config.toml
n_layer = 8
d_model = 256
n_head = 4
n_kv_head = 4
head_dim = 64
d_mlp = 512
vocab_size = 2745
activation = "squared_relu"
norm = "rmsnorm"
norm_place = "pre"
norm_eps = 1e-05
positions = "rope"
rope_base = 1130.0
rope_fraction = 1.0
qk_norm = true
attn_scale = 0.199
bias = "none"
tie_embeddings = false
parallel_block = false
extras = ["capped logits"]
init = "normal"
init_std_qkv = 0.0238
init_std_o = 0.00594
init_std_up = 0.0238
init_std_down = 0.0042
init_out_by_depth = true
optimizer = "laprop"
lr = 0.00126
beta1 = 0.9
beta2 = 0.95
weight_decay = 0.07
lr_head = 0.00603
grad_clip = 2.0
warmup_steps = 272
schedule = "wsd"
decay_fraction = 1.0
decay_shape = "linear"
final_lr_fraction = 0.05
batch_tokens = 16384
seq_len = 512
doc_mask = false
train_tokens = 161100000
steps = 9833
dataset = "wikipedia_en"
MLP neurons of a small language model. Each row is named by its layer, matrix (down: output weights) and neuron, and shows model dimensions 144-239. Each number is 128 + 24 x the weight over its row's rms, rounded and kept within 0 to 255. Numbers have three digits each.
A block is one neuron, or neurons of one layer that tend to fire together. After each block is what it responds to, as a language model described it from the Wikipedia text at the highest values.

L2.down214:134095087121139091127146094143115157153138106126156130086152092128137139130129110111153146142139154133137139115128177129097140119133117127116081124115116091139111107098148110128108123131142157134093122115127137141106086134151120139095121101133131166153129151176179152158147115132110155061
Responds to: Second piece after an initial

L2.down20:124123101106123114107108148230120114141153129122130124143116124109142150096152133106146160141091144110172123126115129137149108160144150143127121165145113106127143092098136124156112140156141086113164166141101061127085127141138100133108112167113127179153123125103112178137116068102147125138
Responds to: Clause-opening conjunctions

L4.down38:180123144135122125093108131123124154111117142115139129071130147140138184161121105164182139130132133132085144143131147157091173147097149086190099134102097126117142104155104118141135112150106138105171089115158106156126132158083118144159121128119131140153126129106151125156109149135112093111
L4.down120:105125171148134088141126129170161125083130173106124153106124109113158135138111111123104140145140114086140097135102135148143126133157066104124153154110098080102111104117142113168127104139091109168157124161137127182184120155127127150118139156169135094135111169108166093156138129145145097131
L4.down215:157116112134093141175131148222133143102149131122114108124087142085104148143130131107142103107117117099102109142112112144146139135084125152109102107105150148130145130154152130076125130114093120092126105132121084101114082138172138126142085142145122177105122138164154104085117154131128137071
L4.down218:117137133150099095140136131155154122109096138089129137091122135097142098155110181127148091088160148148132117133141106130145099171116100154120107146111108091123096136148144142145147165135123106123177080181127085162123120134132137106105138130121124131162107178101146130139165119142150122170
L4.down296:094113127165182087097122095165151101141144146114117136119207114132169120119129122118127113102140066093158109132098126069145142095133132076161154153163138128152118151123130107091147120117168140146135153121120143095121108143103139107154107119150100122130097128093067122114119136124150135130
L4.down367:135107134126113120108143122119129149087128143132089123112164106148127135137116138119108170137110117116130140100109139105152133132163108137098141140095157104108111098165126145146154140110173106119125163132095107105123092125135115102121154167158109125162118087144145158115120164132151118111
L4.down394:117093145177147102157132099104128149133123112136093083111104101125086102153093143200175105155098143154130141084147135140129163112112148138135134134140109064131144139125097124122120155110106109088113121151110163154156103150106110117137148147122126148128118132171145129150122124160101145122
L4.down436:116107119149132100114171086165139081112116116082139151147137117161133087092144113105132120146147119152128119121133096128117087134174124080171124110097073121122152151148066129131098137101130091150122081120163165138080150128129158132096134143102133117141117142068118128137115113135164140125
Responds to: Section-heading words

L3.down74:100120117111104164106134125059125118170147149124141148099143083146124103083158116109127126141125136127125159122131153112157154120096109143139107110112097119131104088109122107120099144094135157161135104123131128140120175145098159135124113132077116101137124136098082174133186057100154124098
L3.down124:142133119132139097119141122139122121170126142154159118120090117136134121165143120078102131133128147124123120139139058149139104156142101136122110104159144097143115159152130089121166134099154172170169106180114139127122135126112130068141104093157120113115151143104150118149137129108157134137
L3.down229:122154122143133120103140170166139089134097069087154178135137115145108118143109177135106098120137117129121179125143138133151178122137173173114140150166120139111123140136151200121133094104133097110144132152166083123110099134118174180127116150158109106147134154147138149119128152127124142121
L3.down230:114139117117142175121088130135139139141142132201123165118136068079161121167113090108119090140115118160115116083165130134131138151138147165100118107090107135141151118119095144136129118104164134107122135118116068113121185147136117134108143103105102141118167160113158133163100104123136093154
L3.down369:091151131151148114090131145128140149167120078137133145089158085132080143115094136116112120144106138105128110113096135127145155125119161097078100118127121113115139152095122140149137126105115121156121130130169137121111168156153114081100124153142175143106086135141141157123100125138116109142
L3.down399:097095095125152150139095111136157118157140173154142100166181122138074126126139125141160143113124125129145163135130177180115123142128118128186132131111131167137111118150125126131129106105173126119131182181133126157090114120108137091121138131127118152081103148103099115154118126140117148165
L3.down428:135114137125082140114098120141154141144093105136143098113158161137126078184098111118092143141124147179126158136125148147056107128146128092118152121114124121125140135103139146117118121084119094117112112109131167125114113143130130127107161140156117118135113102132094138108177127119171081114
L3.down441:118141135109105126150102145137145119151163094152118124134076108109134098132104137139105092133168121146124114118145110114138136156142149175104127173122136181143114148110100150128117128144124135134109093092139103129120123122177116135114166141122167151136129151134110119143165148104145112146
Responds to: Mid-word fragments after onset

L2.down337:089151098089112122121102079065083127142145100096120091088112136123122143131135135140144134118135156127140149124151101106081147144120115145147131152122131109099099138141146111083153128088116158107116152134111120147112137107152122114096113115100130106131105098135118117152157119138134136141
Responds to: Section heading word pieces

L4.down18:139128136093135115125122100139146097116139140111129120136065156124125102114114114093117121110143129141113133167121126106100132152130127070114138120115110101144170151088152135119097095094152162159147136115112134102133164107146111131147136146203136114125127121096096116131121067100122130147
L4.down175:145135132152122121116128097150177179117104178114148099126088143134131141144150085094129117138145138145145124161150161132122149139129055092112164122135131163167140160063085122109126105123123149152137126164138150131138110109193140105129125091154138108148139113124116150104134139104113123145
L4.down211:105115102114115103130134146234188129147114134108151099157105157124134126127132090098148118144132138169115084120069137112137116119106111143144138155116117123168110119098152109121117147129117138102130149101165142149143143128173134143167160110108131133106110166137135118145091071133123110122
L4.down278:121140139131125112141121117072121123125111110116150138138144157119149105116084089085104113168091137172137085114131154101123110091102128072057150152095158146146127113089165117144168110100124119106138139068121114102137120095121154132109122096158139122120136150130134150148157078134140120109
L4.down282:158121101154138140122171138130182142156144099119112124136110152114119081119097079123071091133130149160108090120120109123140110093097136138126134112113093117147151140074155139126120113090167151145146136123115095093129115105119099181134162065141138112117096169133129109113170089144123151143
L4.down348:137129109107102148105111178251156101096085126142165099137094156158140136106118133109135167146148118167103108144120110136116129129181094122162120180136118162167152127102082150142096142139122175115116153123108136118134120118135159133104139130117102141129136087127111097132153092114136102145
L4.down434:133097150112110113143105119196107122168134100142094095093172136125121121104149121138141195155126100140105060132113105140144145136125175109099104130139163055097145155144076109114141141107097131134115136126128115145138105125096077180135111119120155137135118068142143103144126144074139125104
L4.down485:133081165104158132153111093170082135116167058107114168121131131143116106114094128137149126142114148147138101059106168147104089120141099166150120128128159061119126141153135140137125146133103135128104109118108155163156139094134131142073108131141156114090109150153127139105131120151143146111
Responds to: Paragraph break newlines

L2.down73:082143131176139130137121113117150096058157148197080093146114178108114126085127119147162108100102141128122159135141136151131104089105100143106134136095154099088093137124143063150120132143121096184145100116135128091119114113134112162147139118131121121099141102112149104125125121101112167136
Responds to: Early word-piece continuation

L3.down16:115123116101135124115118097110130123179158096141158155151136126138134075151123131139108134159123099110098154164090090139165146128152139144165115091095164120170083153123121091139108140119110156169100111153159171156122114099159121189135103162102098119120091115150141125110150110156172137141
L3.down180:095144114117137161138140135114129145100157112088097133123127116180138106081125134069140163153142139144112083115128107137149138082095099172100165134146112173112100122123142147129160145096166090107128162103099127148129131100141169090102111112122145086137130190129159127070141111109123120143
L3.down304:093116103117107092094102138125099103165116137117115080162125081153099134089152114088120136124114085176116146140135136117140152093152121176166097106088111074117143091114072149120118104147153178096128130121165122151171127163142118103136139097142128104104168140168107139144164129102151119107
L3.down312:072124104102118140135118123076129140107152107125143105132150126123086152114106138172111127127077143102112125122108108141127124169117143131149066088089136112118101149130139098102123122077092136103095139133117124172186086126143130123089130128088130156128097135116122150153137104147140131144
L3.down318:113134145085085097145157125143152126176102136160089159122131159155142163099137130103138094147083122107122106132119104136142181139163157152120132109157115152139082137085145110142110106167154116093103132198172132141117176128130081117122142144125125111146101127124085127109161148155142100090
L3.down386:141170105102093125121131112086123113105121114164175133135150171088153145142139132103129101097118150105134081101135138154149145159122123105132080130119150141129171155124113096111157117108127103140121148142092111174113081125151125156138142169092135079122152120116102158125154116106176110151
L3.down481:151151109139150109148170126114147124126096118145140144125143138137125151103161158126131148113134110117150143134136111167165142126123155088114126105166143126127110124132097184115151131106120094089136111131139089159132118070157138131125106107139154111126114174160128137133115148137107124132
L3.down484:127119137134083131121142116073119120120128126105122170086123172166137125104142140105089158078112100143132141134125106137116139190134133159145102134110145128144118152130128111092126142103123123089129105122104099149133126099160130123115133152098144147087141165130090109101173121134116095139
Responds to: Structured-text field labels

L2.down145:143117148112112119085080149118088122118127114141145136146125163193087121160114118136120171123136085149146147118119153176062134125165103143118118143127129141082126135100143130122107143126114115156104154104121153145138127146187149118172138098126143139115145119142133110152118112126137108120
Responds to: Line break after headings

L4.down4:155158132115146122134103097155111108102089143163093122136115140101084090092160113173124135082126195114072135143135133098135129118130138166126123132119110152141150160115155122134174134166152156099138125145100090116096119103137141124114138103152106156109135135119105107148128108136173135134
L4.down108:139096158136158096136156140134145134147128154107116133150127138095120130142149165119113128162162143133109110088126152128137151119125143100145108098160099110130145120181128164139153116104124190088127111124151127097105165149150148105128153100106189131077164149125131133134119148125121108088
L4.down114:119117088110096141141121170110133131125119117156136135112105166131119157141145121116155136153107141097154142138168138138110069142153138137129141125120167136118114104129112101182151105128144138143142111134081120104089115118123133129211114152160135085159156151109119136163135122152103112117
L4.down273:132134144127134128152118129125128140166130108128112143073129132141116058159188133121110085133141128129108123113088122083083127142157136155134124124129111134151181117140139119121156163127148099127136114101102154119149121082116098104084157165131132129099151157151120158122127124146103099086
L4.down301:081128141139162149154137135113109125133134163151143099189140135138129172152147141209124099130143131155120154150156133126159106167119114052116118110107113147122100144114081089134154132119103129118122131099086130124175150110120110100119109127125119131157142170156130137173156075129097104114
L4.down322:131145114089144081143135127127109105172116092109108154101113158144139144121113153113148150127121143143109127156110120105154129112108168091108122122123164079130152163113135125126120131175109133128163114148137199122152111131103125118128154140128146149083142065142178131120141126181119163145
L4.down346:110148143108157128118095148122138150124134099144133116133141111139110119086087118117101170123100112137138139146129097154163194162095107102117147127149109145143157131156131147132138143144190107107104166109114095131164154134146142129146151132123144164106138187119105109170171118127110132131
L4.down511:126112119140121120118150091132109158131097125123115117157151153112130128164117124158146168095164130145107187132152155157141114114126148123122090153116134108102113134145142177114107123137145129100114110128103095174154105162111150128144189161156084125126147124127100074127125126140125117126
Responds to: Mid-word fragments after initial

L3.down37:091143152126109077139138154208122154098114118164134123135128139112151147129073111128102117139168143147131103113142130127123153139129141138097154155133098118135149149117136137139170123129165127116134129137154147156135139072174143139138137116113149143156162205129139101139126198120096148138
L3.down46:094138100126167108161121102184137141135143120137152091133146117122123141161129195180144101130124169120152127129135118171099142147105164115101132090163107128116122109129105148136137137111164119096153096127169140167152108132157138109091119139119130150132082138114135078139131110152128126134
L3.down57:113123129150135120145114117137079110131183087113127109098123107118112158126127155147135121157130118099153159154156152138116147138140170094136136142147123115141117156114117143109130136142156109132107132141099136082119121121093130094147117127136125103153158124147062076171094107151076128139
L3.down136:125161151133139149150073165133145164108108120086154119130143131172156161161102126112122087128106145135148097116175126136096125170096129159083118133117162137132087134120128118133149096115132091125110070140148118113134136131174100135115098138124106141121136152126134086116145131161099128173
L3.down162:120081132157126121162134085160134136137142116130143158159127110097124162100115136154126138117131065159163117122119141118127108123103128136106130142130100106158124142108116141144100109128092125121065145111147109114129110121110145138144134149162141143122171136115101116147124161118125125148
L3.down206:086115122141141130116176138227128117131125130136142092136129144094160108114150100138149169110122140118115105107133122118135142112168100098134110098147134127140132089115156084092105146126115134115117139128091112107151126131122118126128113119118084139109128112108142158112159142082143118151
L3.down348:146137149162120143159122136162147154126109115105138131150118122119138144087101121136102135111130131110123117108096114137119120120097156140130191187120156097117105129117085120127165138123091101137155108094152139170133161133136117115160156147156138099116130106123108134104136149072150133187
L3.down355:147135137145114108108155095185130092102113139166137113138117174109152115131119126135161156106114102110137126130136140118171138129128098115129149103147108170154126136107115149148181119133161136106125108127124131114142100142105172156120138119129143139116152098156142139123118124089127091139
Responds to: Split-word past-tense suffixes

L2.down415:146145159150123038163136126169129098143109077170134164137130143133129111116134171131071103173118128125149139109080119128174112117149172114128080088178078140128139132096090180149123129133168160105090173136147084149111131073142134114091166099098108160111149119175135103125107147145151165135
Responds to: Word-final completion pieces

L3.down36:124115147141117131141172152158135120088121094137114143130100140085165106095118137093154129137135106139110091138134129124146067132162111130149121149097170128121178141157135160163104125178141136099080136140121101107125121169126102099100095113146140144103080114139170096171157119165140135164
L3.down60:106123140115110139156124130132123168139094124085137123100136114106094086118125093135125135131134135112134145122118144112154138091124153112134124126134119136126151113140130130207101136135079121132089161179158151127121143111119156088106118095162078103144125109136135137177130123117185163114
L3.down192:106144142181111079154114143153143122134128105131127133160085132114110100088109092086101121130166127102133140136122084082090123115132124080127170150107135114139146123148153133145101108111121122111116140122114148177152145177147130118154121140205145115100139123141115102100105159122149130141
L3.down196:126141167168129172129088120191104140124114109151154113123126152080171094104097085150104112129159091117090138119130166121102120142136101134115124142159143143152124143107156150201071162096100108132142133144124155115130127133157122113158178129129112144150141125146104123141122164131136134101
L3.down247:145144162119122135132149128142115126116161171138140102100139098117136127160089135139098130147124113110128120132108139137143137115149115120189128102207130154123120151097084164154109148173162122107136160123134160112125163114128139145117127107123074129132124115126131103091114133108106122090
L3.down330:116130131193135152163105112136122114136130133112149126102086138116131161133121071099128148103139125124105147128139141126098139138148115157135124151139086138067129103109164134148097132147134148183077134113118162098156141134158137129117172073190121114116123139096150136168133153115156106113
L3.down340:125131129162148081149128161186149122115144137133061124121105122177119110108124147154151171145124133106096136122125116143131113148114154142138124131128162166124126116153104130128128123155140110108105137129150134137104156146145096146100126178147151117169153102173138144154195073162136152103
L3.down500:126126141176118126121128137122110139120115112118139147150096073110115095103134115141094135101159166128162159111152165108098107132122141113124142144077098146120117090151130135111138156112149124128135113132107134128206171158106078160122122094154157172082135112150148123147091139126149124089
Responds to: Start of new text segment

L4.down129:126133128157088123149121154130159100144147123108099165144139140112110176134120147135124117123102172120141102141140136170092141148099118098152143140164168141122094145130144105143138086114194142135155115157093089128052138108126110139125137147158118135158109106148128157111183115171134135113
L4.down134:143106097075118111115117156158132145116142128128104165105146146135127122151138127135174107114131142102149072172141158083153108124125147103153150122104092110101119110186176107122111128132088189095120120126159086144096151105126148123086100113132167153140143117136158147119171123135141075103
L4.down150:137126155132156109097143131171105162096149167123167136057160105137149155115129111157096136149155103138107101147137146135138164127105160113142149121131111108115169166136089159133125160107103093115123149157092117139114110132145126115107154125144087111171126133096128093159084149135132146158
L4.down306:122132107144099139141121135079152125128139136133125135119145118134099099086168110165109140113135121131121123117130107124122182152151164116148121113113156149147123090124144113095134133130149176129149125073181115124087156090128153146119085172136157116085081165133083111133121127108173117115
L4.down366:120154117164111167126146166128131125131119144108107096107111117114109147125120074145130112100164149130112127109070119106161119143083143104120137108110167147122126151154153128148079132054135123170115120102140157105149124145097126116120140125113117103140116137119167123136094179123102143143
L4.down399:059130146128135136103130134117114135173099064119111137113149121121109152107129143131103111113113094090153135147142144125077129156139105127113140134136136145102124119156112159115153118094156127113199135161131120158113137084138134122146079112135111165123125101114114105178131095121143106130
L4.down411:115105113142075141058131078083159133164130161130095151183150110132161111108133093128110144057087104076111119108119143097060115127125153103146084160092134079148131115156154097104140163161132153120101155123094113130125136099116123124115125136130133100112124150172099091165132101078117098114
L4.down458:116146121087121129124151100117142114157101119122146147151175138154127140096174123168123116109136144156161116106172132098114148124109136080130130134115163122148120137125135079107180124119123123124135105135164111173109123137144143115116060174078121160163081085139115167142128122112140114082
Responds to: Mid-word fragment after prefix

L4.down6:108146106167150150130126135110108167131131123122139124122071113159110117082149107171114140134158144101128154128116126176141148117135117171109169132120127134125102123127087127131119107104100145135143140106107093158119099129118129143116116162179114111115134150115150134146110129083118146180
L4.down79:129139105118126121099085150138158133177148115153106139078098170127136132173110103161165117171134110150147142094129083136115075184103114096178093131122161149143106088126156125120140144114096095124122168119121095150145103131130131123145144141151125056114151100140104169162139124098133142137
L4.down92:136066120123149133143144135159138106130145167140089118096132082130119092110090114143141092146086106138141149113118158089101132113119114078145141161124114118099121154176114134126092122164113135126148154162118171097133131096119156151113114116123145076117107170150128123121059114137124117139
L4.down212:150119115115183090148106140159110153132134144115129109145152116132129115071187123128128137122081158115105106163129151122137140147166128111139188092206080132119130128140131089144129120138129113112113158136102106171099135141087148124093151087145141120171132148121134127103132105119151078113
L4.down237:131093143151163126109140102086129137162155141099140128136122124165115149129160108121133133103140098120145121100165100168136108147124156122095130112098167144174130145116160097088103150069111094133117127150084158080129151057119149178119136105163163125077144115121091114148127078137133145138
L4.down291:154121139145138101179124108200133139107153101147115141100134126149096112131131100118133161121107124125137098143206106140133115143160152094132135130109172179140087092121125114130130137107152120138136111156108132140136108133133104141169110115141132126132098108178157068111127123098163118137
L4.down488:119105112125145137102130124177168110159093134173129159089107121149113101143134167150160121117132111077198153136138144161128132170119093102118125133131140108101126187147157126138115115110187115096135089136133105131093145120095149132161106118157150158145137095138112147122135127126134130151
L4.down510:142132144119155157123169128150127157123145114145161082179171126138123140142126130104121121147134120153127096193108102160113140098145109098123122108151131091177167143136144164135104161131148098127102095136148164160058145122148136114099116132089111145127085126113150100135089131136117131099
Responds to: Sentence-initial word fragments

L3.down40:166119119122104148156094131144100091158127117098114147138140100132103139145143111154136115148147124129151152119117131089159134120101113168090128124086180181131145112180110116126140147109189159132116132111157112143096134150143121116165159130155125116153141124108153197129120152098127089141
L3.down105:112129131130192108125118169121128134156152166120138099099116119143142102120170090140146142160110128171097133153135144129084154120126163128160116108132163146121161124132113084140112119131130167137160110162103127121131129144116107108113123117130150148135102100115161134126165083133194183136
L3.down172:125132128111157098148094082128101133133133146153124112085103104130132119108099137145127143100102129126128148135123163129172101118159145163136130104112129123113100156131127172106098115136125169134172147133159130157153119169119082147163146160129114140134104151123162146095154138119119147126
L3.down258:152153111143117189174114117138140147141138141124119140132164089101167139149088132125109131180117199086153117130109133134107139129121135113152101114152119113131150130139156122119159139128120073133142113134090137143094170185152176106133127159115119135133116128132098144145176104120179151155
L3.down351:140125120149127098155151114154069139128110159162136132116100126083177119114106112109134113175096155108155039148140139136128098146121146177126086119100127123138175140130145139131119142107119182125119093099097162113166123131123175140149124124162141120094098137161138141119129127113125132118
L3.down384:156117134086137118112166159140151115122105107150146176134141133116147150079149146099129130143134141163151072164119112142131136146157096158171125126086142128153197159094178059105094126157106122152123107151156115092128090100087125172131105117117132147120123090123140158137094089178150139122
L3.down425:117111129171118119150121141143138128126086162127123113121115079127100142112138111080127159132132133092097128135112162155121089122112120111089155082188113131111142126111140114134111097154125159109126137099131139107116141125106111140104099105141088160121111123148127152141109101108130131127
L3.down504:127135144164109136132127162154124109143137134137128140146112096130136113074165106099136179148097164125089072150138136159171110102167139104153128109164097138111128107120165100143123122163171148140144149104079112120094143130136125125131174147118145128136137114139122145118193094118150123127
Responds to: Second word-piece fragments

L2.down451:145113155110138126097127128131133106130123114129133151161119126123106104120142106095108145107162114167091112139111135109115134147115139120136105118121089122109144105074146115130128106127116172135105151088134131125146121148126139154135160110130101119129171159134129118142125047097163101139
Responds to: Paragraph break newlines

L3.down19:140125121145148118112147157129142132108104129121151125133053119091156114159111118094183155093113151085144124145161162155096102076165095130150165153094156167134117098159115120113122090111146141116150130140105138130126138170124119150108095160136114138089064116129091113093111118103156125075
L3.down41:118184124138144197124126115106131091122142082146131141093112113112193114102097095118099139168107072123154118128123144104176084148119166140136150146163135120085153130073093110135123145122113182148157164118083147107129162118138118119104125125126123100166090095140121143119167143105148138137
L3.down221:137130123150159131129147137089113113078104089115096151147109119092127089113151099111070124131105101135119064127176164105141127157103153125106108141102158103149105191113136138115120072102119127146137125113143160145156156129107155166126103121124102124161145132128088106111126180098151132140
L3.down324:185178120092151112101105091114130146128107116121117109145096139135158104122105104158137181159139114114110097058100088124115144177124120127128146137169118109142169113137200133111123136107135076128151122159145104108133148134131101128208126074128140147130109124122132151138069130137168147111
L3.down335:171096149135134134159114143108119144103102136146121133121165112137144142148128117133112086160121157146147099092084140138125115084123160166153111177083125129145102132141092089111110114138113130173085127172128149119108101132139131163126080120126115118130110119146154133142102116160107142074
L3.down409:128110157124153118119114119127129117068085145140133139139115101125124137137108126158151163114114168126140104146161105136132118114131121101128173119115132118104107152121131127114124117108102081138196136155113085120141127121113101173162109158156067174154156138151098149118121158156170145130
L3.down419:133125098139141149140136137125161132062114139156090119110039081127144120148150133104078157142136139109126160162110165148170094139122138172166139064141101124120137103119133142121108124117135136100137130126123083148137175177134108151147116150111110125155151142121128151087148124131161107138
L3.down454:096135124165134108158126149059176167096099130106095099121115161149131134146147098173120083142125141107130124152167152118103156125095131114122123140172137142126081121122109119087106180105107096147157106120100161153135137137162095164170112146150123141139139143096068108079125103163146113144
Responds to: Word continuation after first letter

L4.down63:140120120126118151118132142143159121160169152112179145125101144123120113153150098126170143091117108122114090145133101127127153126093103133163147104111112123137119114146112121131117161118169132104145128173148134110141149137073092136111146148155127127127133138124134114077107158094102100151
L4.down198:133124103167140128148146115144112138148094170154155107122133085120133129143178102132141150103138109118142169134108174140157127155127109143156124099169130135127082160142114099132121129119120133093112132122142129131132125159131128120103130133115101132088133140127124132175107126144137085108
L4.down252:098161120112122104133119125116111171128150133114116159129121105153104139177173138144126125124191164102105144123140138145117138127090127111128105128148113108139119125141132109138130135152118164097144164120141103173137150127098151133153082127131136089125123153108145141149113096143120093139
L4.down365:163089144145128114131125147143139174151097139127125146093123084110116173146156121128124150092133133101157144106091109109147128148101120155119162105152152091144105130125128130099121108190129178122147121134158107136106124146105095133117122147185140121122125137122118156139091151085167120126
L4.down397:106149105153117165133143088175130088125082087118074122135115091172147140155102153157117154160153131109094125091137172124138119128098131105082154115119096145135139115101103137140163153102135125148139173143099128150099140120114120160142080108145080125133108100097166101162125124126140144127
L4.down419:134118106152150124125128118138168127125121108132125146115097097093097135174154095128136125089116115130128120118164131154133151099153156153172139109123125116176101098153103134165122142112154143119084123137115153146143191126069080083138107134112141119147122145135154140116108105131150087154
L4.down459:129095115171111087154142101113134175138166110131128127086103125166094175153145118134110131122095124144113159086177118138127114127094124101083102138131123132165103134113124139119102141089136078104155081160141163116141124147174168165140143131111096088088134125142095120128151119133132117102
L4.down472:113148113121117116127145131109165093112129100121127131148155186120124112134117147161145140094094121119115113105134114154099181157106086097169133126085103086155106068128075148090128132137113154079103140131149094116102161138128101116104120126144179132174104160131117125133101180124114130128
Responds to: Infobox field-label words